Weights of a small transformer language model.
Size: width 512, MLP 1344 SwiGLU, vocabulary 32768.
Architecture: RMSNorm before each block, no biases in attention or MLP, untied embeddings.
Training: a variant of Muon for these matrices, 13474 steps.
MLP neurons of a small language model. Each row is named by its layer, matrix (down: output weights) and neuron, and shows model dimensions 304-495. Each number is 500 + 40 x the weight over its row's rms, rounded and kept within 0 to 999. Numbers have three digits each. A neuron's up and down rows have the sign that makes its largest values positive.
Before each neuron's rows, "raises" lists the tokens whose logits its output raises most directly, leaving later layers aside.

raises: " they", " it", " she", " he", " there"
L7.down1234:454470487512562491494470494531508466485402494524419546495504495554542552552453474573456492524533507451514524403470515530511483484475445472467534509417490577564494567502536527456547474439494525439491461564595522423509545527503520535515451450425387542529541525481520521480494580537582485456485457502505486593498499569535516510472517539448515450498530494541453572420538458570487488555514525539517480453499521514476592547438493518479485555459479544492487494464498524564506526481499469481527470508507485451483539472544509527557530479559486511517469488470514514536390521527438438499

raises: " first", " oldest", " second", " third", " highest"
L7.down873:520472490471445473473485468506445495518452513590496490578528566498492437517518500493468566554462506507499524489508523508487448520523473421504492397461580528497544548521540515385482507528439444529528483562465554480488490515491455492499532545507531529471510525487522526499463559530432481541529448487502430481519499491464478476551501518458541530550573534543461521408526542534475506439498521518527484504574438490525507477499552559463439518512550502539516479476474563536479527522512524449529584513453483507490517587433506527484555530557479489542462498563567494480379449499511501492

raises: ".", ".com", ".00", ",", "y"
L3.down946:469454506588435496516428525557550426487450456482523505485470476551506473526496494476469518499443505541527532493479498498578491548515473536499454479497474512513495478523550519466427484479523507510507529469488458539552514563479582560455435475453504524506462525544515531544494487539501546461483546541571510502476478492551498534478486523520527444590483511495503502619390504512552472526427510522546525542566531503460502498521489492526488505492462441499426520518456547475490469562450491501488495412471444523451505487432474538504421496491422557496509529481607536514445508506537410508

raises: " of", " Of", "ing,", " (of", "is."
L7.down1038:494552520420528474568558459473505504554452498554538569505477553532603475563467486542493436553560445473587498498490526487488476532509471578486454469454522516551453525454497498426528502463514485462525531531560490476526463496503540506474491526476477465521465473495497428476535428503581462443538551506482412462538478476492463532548480469464532489515495514512527558558520575444473536473485559505364508527465577506482527516506460528481495508483508484515497431511539477440477511533488476470473552499558443526466488556538451580452529565469499437532473506443547527483425480507489563483

raises: " under", " within", " at", " alongside", " in"
L7.down911:444556565514453563490495438433518473515505537504456555481551568416496501481530512485469507499548495511518475561525485538559513473453486448517510556463444477498500519461521548438431490464561509497442435524560450555520567491507451512526515512553457459505534446458483437484503462526517528438508528514528605467509424472425551531471458431562457531470444474436602455598527490480499459469463538483497551490418521498497463537553494497545468531559449527505543429486522560440463441445456492505577392546471525517463463498491558397476492563472488524494465491535478542481491462611517473516

raises: " life.", " life,", " life", " lives", "ilo"
L7.down175:523504517513555459509540533523550582515500554412496515478556543417455502515488537488522555479589482458491572532502476521438602486438521493474492447473540450499510492587456480496438552471548476415558405462512475546442552532562500436514550460445449528538517522525576484484588484460457541419472556498471503566558466531438517478450460500498512492486455520503532418523494490535497509492475567519494448528545512452499537513539576509515513516538468435506517516522483554434518553561484480538595510522499503508546580513493519498562442555483517490470503540464478560542484482513452416504

raises: "s", "san", "sch", "sis", "set"
L7.down465:443469515418543535506452556538502433412447538536450521557515464472421462498525499536497530484505579558536487557495514513548441539524458492516454454410545506480454548507423512542505512514430517492506529463500436536460476525577528536461507504508577535450482517515460553527440598533431490542611475487473496468517517441511494517514464535546523403559477524510493570558513465530479493451561493462495498513427500530457473466559490508554477453475500479523479429481503514541456487393472511551468510483505529433504511515559451554490531463523504472462479511504471490577493501441471510520

raises: " are", " were", " themselves", " have", " These"
L4.down1042:431547556488518496472577555453456496518558559417449455480493469492508534496474452483452526529483453439506530495510502405550451441507515410459428523532533430447436505455431510520523578438532456539492489511565460442418523465529530550512435495505443557460524520491541513416473541481412506493495447500466533542492431488503463493477525500558475536461505478570543526529497526519475520527469472524543529523435487444490530479458469477491457491468523448471419520501454537466549502415415491460479472573546468519490542485530572487523393483461516443496525500476467528512501397538522444473

raises: " life.", " life,", " life", " lives", "ise"
L7.down1135:546545562578630520521514525542490544450467467479501501465502494516419444595511474507591535530543503441432525493430481484503449466483460422559516482509558534556532549541521464489484491514547521492464553506567567503447478515491506501600514493452549561490528527450549508518570494455500502493414491415519498511470505513465479462434476511551591490465496542511502513538465497532455496488522450510531476504510523466411519477525540550591486466462517489525488525508470528511556529485486448518583493494527488464510494600526544535581521466447522517518420457528519550487532490494468505466

raises: "iro", "iko", "ō", "i-", "thy"
L4.down1008:537438571580539515482485509460477502563534422551520454574540473461483497483463487581484551529495539473456535501478539454504529504560492475513480558442598514443561494549514495468345471517488453467513504446545538544517472415504486535550465515469488496474517548513469456494530431487450514480519457536458527500577459482514516526501542507528533446479443514477475510550517445485523505496527475478481523486480515455494449577534557480505468497416522576532583515462529470541493567526491471456548501508521544462491419520537552561478493518482528440526505481474478512569440463505442477453

raises: " they", " that,", " that", " she", " he"
L7.down994:507500473472482494509563486461579442409452535390487531536500516470506477527447498516421493508511522545515530484468428565522463500440454496517473471479551574569541550527530447523512531502482474531496461529438548440498484441509537476519489529475412525463475549513524452468449436493449543384577539526562501542458444529494532579514430528516547527503516459484543527482538498534506538477479511550533562457471499463568553547458496437502461538481547500445505415519493448501535507496489412427467414483506531528474539442436529472501542498500484431543495516433509454574463493543543475498

raises: "ite", "ite,", "y's", "==Design", "y."
L3.down822:581517489496405451505519466531530505493527506415514510571523488493529504525508545431512488465513423476519535518482544445534423474440588550543481552466469548455522547459614556514542463510464470494570468483534479573485392517476470439536507517478550528449482499511512490418481477416426485517467513533562496549425450484484550536520489514514465538504497551517500514509539521499443477514514520607529450530505460494487481507552473530496461455468478462534501436468496403483476488541468457480423465426503491561491561511544506526541467535591443524496547555464464416540472534462463473553

raises: " turn", " meet", " begin", " draw", " find"
L3.down1136:506524464547504493560483492511556539454527505525522440468514516466472454428502528508479515461543494556435465500452445579485452479549539502581553535537517503487467521501518580541492407537491457489477433520508554457509487500638520500426489503444510538513489524520531565464532503453480504505451598488477527492552532575514540538512471499449456504478437527551513489501447474434587561517570516514490476499488461498528467490442530451462475561530461485497487524557493512471575511512441510455476437481508454456436533530487514488482534535491517522506436488463570536535428546488484469505

raises: " After", " There", " Another", " This", "\n"
L3.down985:438465563514457437499476539524598525570427491458487547502479519444521489525571430509504506497423512480537514466523419504470418411541527530550495453517488497451429519528472499438498531484528443513502506430502555484494439560494502481494499499526446553548578461487451509465528543498516516502484565516472442515455417515481518484542494501481503460500526506492491468487566551555517520511516481527611556544469493527575451491516457492453502522531465509497494492534492494479503446536436468505507533502497496543585522546483524504507473446518470566504511524488521540479440541507511421475

raises: " that,", " stating", " arguing", " that", " saying"
L4.down273:497535607498488489482473546478444461469454487476489449464464450526524528565505547501513529486475515479540552560496425487558514475498527444464544489470463522571542528502577467561500478505549431440501505562478524467526542494546528487512455549514519475438456449538495475418498469449459488491562501447508520565490392480481523453496418469535538543453492496463471449555528456536491560471511509495635537539529547491573479581486579476455499494556541523394513496501497535467517494545534453540443458472530537506519544504522489539542462464513453462548448534509493473429442467480555465559

raises: " are", " were", " include", " include:", " have"
L7.down305:503524566538478498420498479507512441470539513415492523464542540447446504525480586515536478526496498525540435466487458388526519471479479489492470604504472504470437527491464494618494504447572502490482486522521513458469506482496556519489475504511405517464500519468466516523510481482517505517414458508491509449524481501478451475492523506483475540517505441523544545506526497506529465517455425563450487481548466414502491501554431481479465510455510452454472475434482512494500478501477543549513429554562511488415519462473557519521519476466518507496471544487507526506496565481495448466

raises: " be", " have", " appear", " enter", " take"
L3.down633:490553561560483567527460449499503524484583515456541485517508522540469490467545593458448500494471467527431518429431434453573443512571462489556506496499499512428433517557452553481389490483481425483557515482429503511400526521527502515471471480472444506484459532477540543497581524428537517483465512592521521426443537545494521527505518514456499511517510495479524490452488502506609504457564516514477424545523532508454523479511517494512465539527511479454490432540437520541482497505503537398503460548528490528391507540487523528516480517498510541467462496475490495474413463539530506482

raises: " were", " are", " themselves", " have", " respectively."
L7.down397:483459574563511591395498512436559490404478453424506514479519488467484478439485503513455588502544489448489470490535523395549494459527527484491474553492557556437479513455451564473483548417581444529454430562473485546438538577465521490520465521491512532483483460497501581534479459476553523577388470470513557495502443476486498484460491430511443508439493508484563575502507507525498543532422445480477521453517451466499495550452480463498475534513538539492529537516549508562509516515463578501464421468540503509433549475518534494464474515422499513509486438449494574535404464533488511492

raises: " The", " This", " It", " In", " After"
L7.down68:486486538482518449490516537541600492461471490525494539484504461532508493513512547482472477567577636483536550472470404518510481532498454504509477475498488511457439513550503488407518676461581500430513535484421552463537449491510595504532547471484449449544502521556486502465459498551535490531472541511527503494432496528531537546531624544425516466467499491554492561514525462557506531519541422475478520558503491544509489443489571489472511508456436555524494500501483502529480486490506477548489500515489510467534524437490507516434431502542430486490465450464517493492253571490487435498

raises: "er,", "ew", "ere", "er.", "er:"
L4.down313:525514387459534527437510508451506544469515510510472507534558528461481522518526507460562511556522450486420464472450519457551538515469480521507536466511557499468530524501536517485551519515475601521398482536608426495490520502457517486503419447495477484550501491434507494533524479481447499506457471478488446491491480482598601523452484444537429498522512505515475491487513462460515499496454472506483454504470541562468516517503470434458449538460526506521504428557507484554533454499550489568507514550449450492522466536481504483503525441542519500424475492491487518399419542507482454533

raises: ".", ",", ".com", "s", ".00"
L4.down955:439424517547514518497424521509540446488445464458479485507495468519477517492485487476499524505485568514520545498491537516591488530489465540478472484516478536514500493532513535397504522479484516492554539471494493478569524500485538554452407501489551490468503516502471557553506514519483545446522520553542500493482481462524497515525500467511535461566504466509491511579421481491512465480425510515493550515523578487428518504525481530497514473473493415504448533499470549488487476526458493510478520403411434520512482519452490512496479422476485538524520504499607512496454491499506416471

raises: "y,", "ies,", "ies.", "y.", "y's"
L7.down131:513495490537440511501476483493554465485489616490569523500538491470489476455528530457530476537520418455463551516519547498542512459440518515453451558495529429548537428462498514419435487496491403484484483509497508543461511552539550546488511515436588519534513553574495496501442461474515445525532513510569585522437435507483532537547528448490499455501506519541457441525514542532505473494487483501501506497519473577478534525568512468455514534475433475510527478481558485440491493518494492503464511474499465492496537466517476508467491493536537535509543588507538470434411484466508476552

raises: " of", "ship", "ships", " Of", "oun"
L4.down1011:511566485508477485530417472513443517548492490552551528539487560544542521527562534504432486517509421439467486437414534583495550574450479455456564487525577476458523483530537448471482476464447458471480513428521497514450528534501512526505620583477529523548449500503483526517488428520491497462563537554536556537484533541510433530526524491527412465478440479550549485504529489485512489520471544525493459484523549464490530550471479477396501517495490562490547485505523498450537532461471476449479486471524533495456526442491491503497516509414430465495501471517482472477541556541449511524

raises: "amed", "esh", "ly", "col", "ts"
L7.down661:431499581450513546525479579449485475536455461542466524562593457552492497524600465527515517505544499507426579546590493471580485533466474468477543519550476492503486515499585512445489499507526496529465546547488460531551449550506473507487466452503510488546519473475527546506441493506554458495494505535496497493417541455517521520523538487524523517572471507528510407480502500548443503535445539469481431548470469458475514543488496512498506460452509481545509510552523499456506528477479399532450450452522499402503488447435513464444447538531497498504511496574525534529413543546446576388

raises: " include", " appear", " have", " are", " enter"
L3.down145:539518571497502499509554451504462547529529456470474504453440535532505492435474461467511511569480446488577500509523429504476501542527520492550534488480550465496477539447453524589494520452521488493574497477551442502486462493590544527502478488498435530423526501517534548479475458508511469489480446520486544474538503485523476504470511504489514519528482465557472563513438534508557567580473475508572500487522565454511556455513463484562438501469531463472528558538410497550472535474578504474484508469580489554479510486504551496441430474455544525496524518520502560414439503521514482441

raises: "/", " or", "ist", "/s", "ist,"
L4.down627:490524490544526453527428447534506475459448494514557457484533450457500567487530544527503486510472503547456484477516552475428471431484562524473474505456506586482562515502549529505468577449534446468517528447515481430521550516482445546528503502571459454505468538502504520557506481446552409425499551614598495481547426456514469535542529520378448567487463540562479475471527453497494478571530546485446492444526529526468536457552539528489502480510539504480544491477525487419420480462535512496509444475497520433538531508556491523474500432489517513541465509464501445519528582565514556494

raises: " it", " they", "ist,", "ender", " he"
L7.down78:451489470555503526474406457421500499481463520517491528558469537482505511543502522504452489453585424488520529524458507503545463466493433516437609552442514512448479487469498584521432446569513567459552468533479517486469479543478601468489419456453424489436492531497487492486485527547478472476569491551489501475478455514485540528504544516483535472589489501540486500479543536403474520518523566485513510518581473471490498525435461374484454496515498530525482433497533538546479480534529485497451522517501561539550538527462520438504496527480535479544494560486471475555588471532533503515

raises: "ist", "ist,", " into", "ists", "ista"
L4.down965:521429587532504493491466483505493541475499501541448522529551572465505527411507467466526586474478495534374536489536552522535512522418568493490526437485501507516523552529537431528518504457550482484493530431441461473482527525539495509513523574570452553464475538447469506526574518453516437526499504500487478523519510420490472565496573502523631573502462559551443547490499533462512509515478409509544559503545535517439438494550531526537445543537433494445528527472522485489437453469481526471404499528476520466570454517543537505505551493476526540501490506474606516570309507462465470541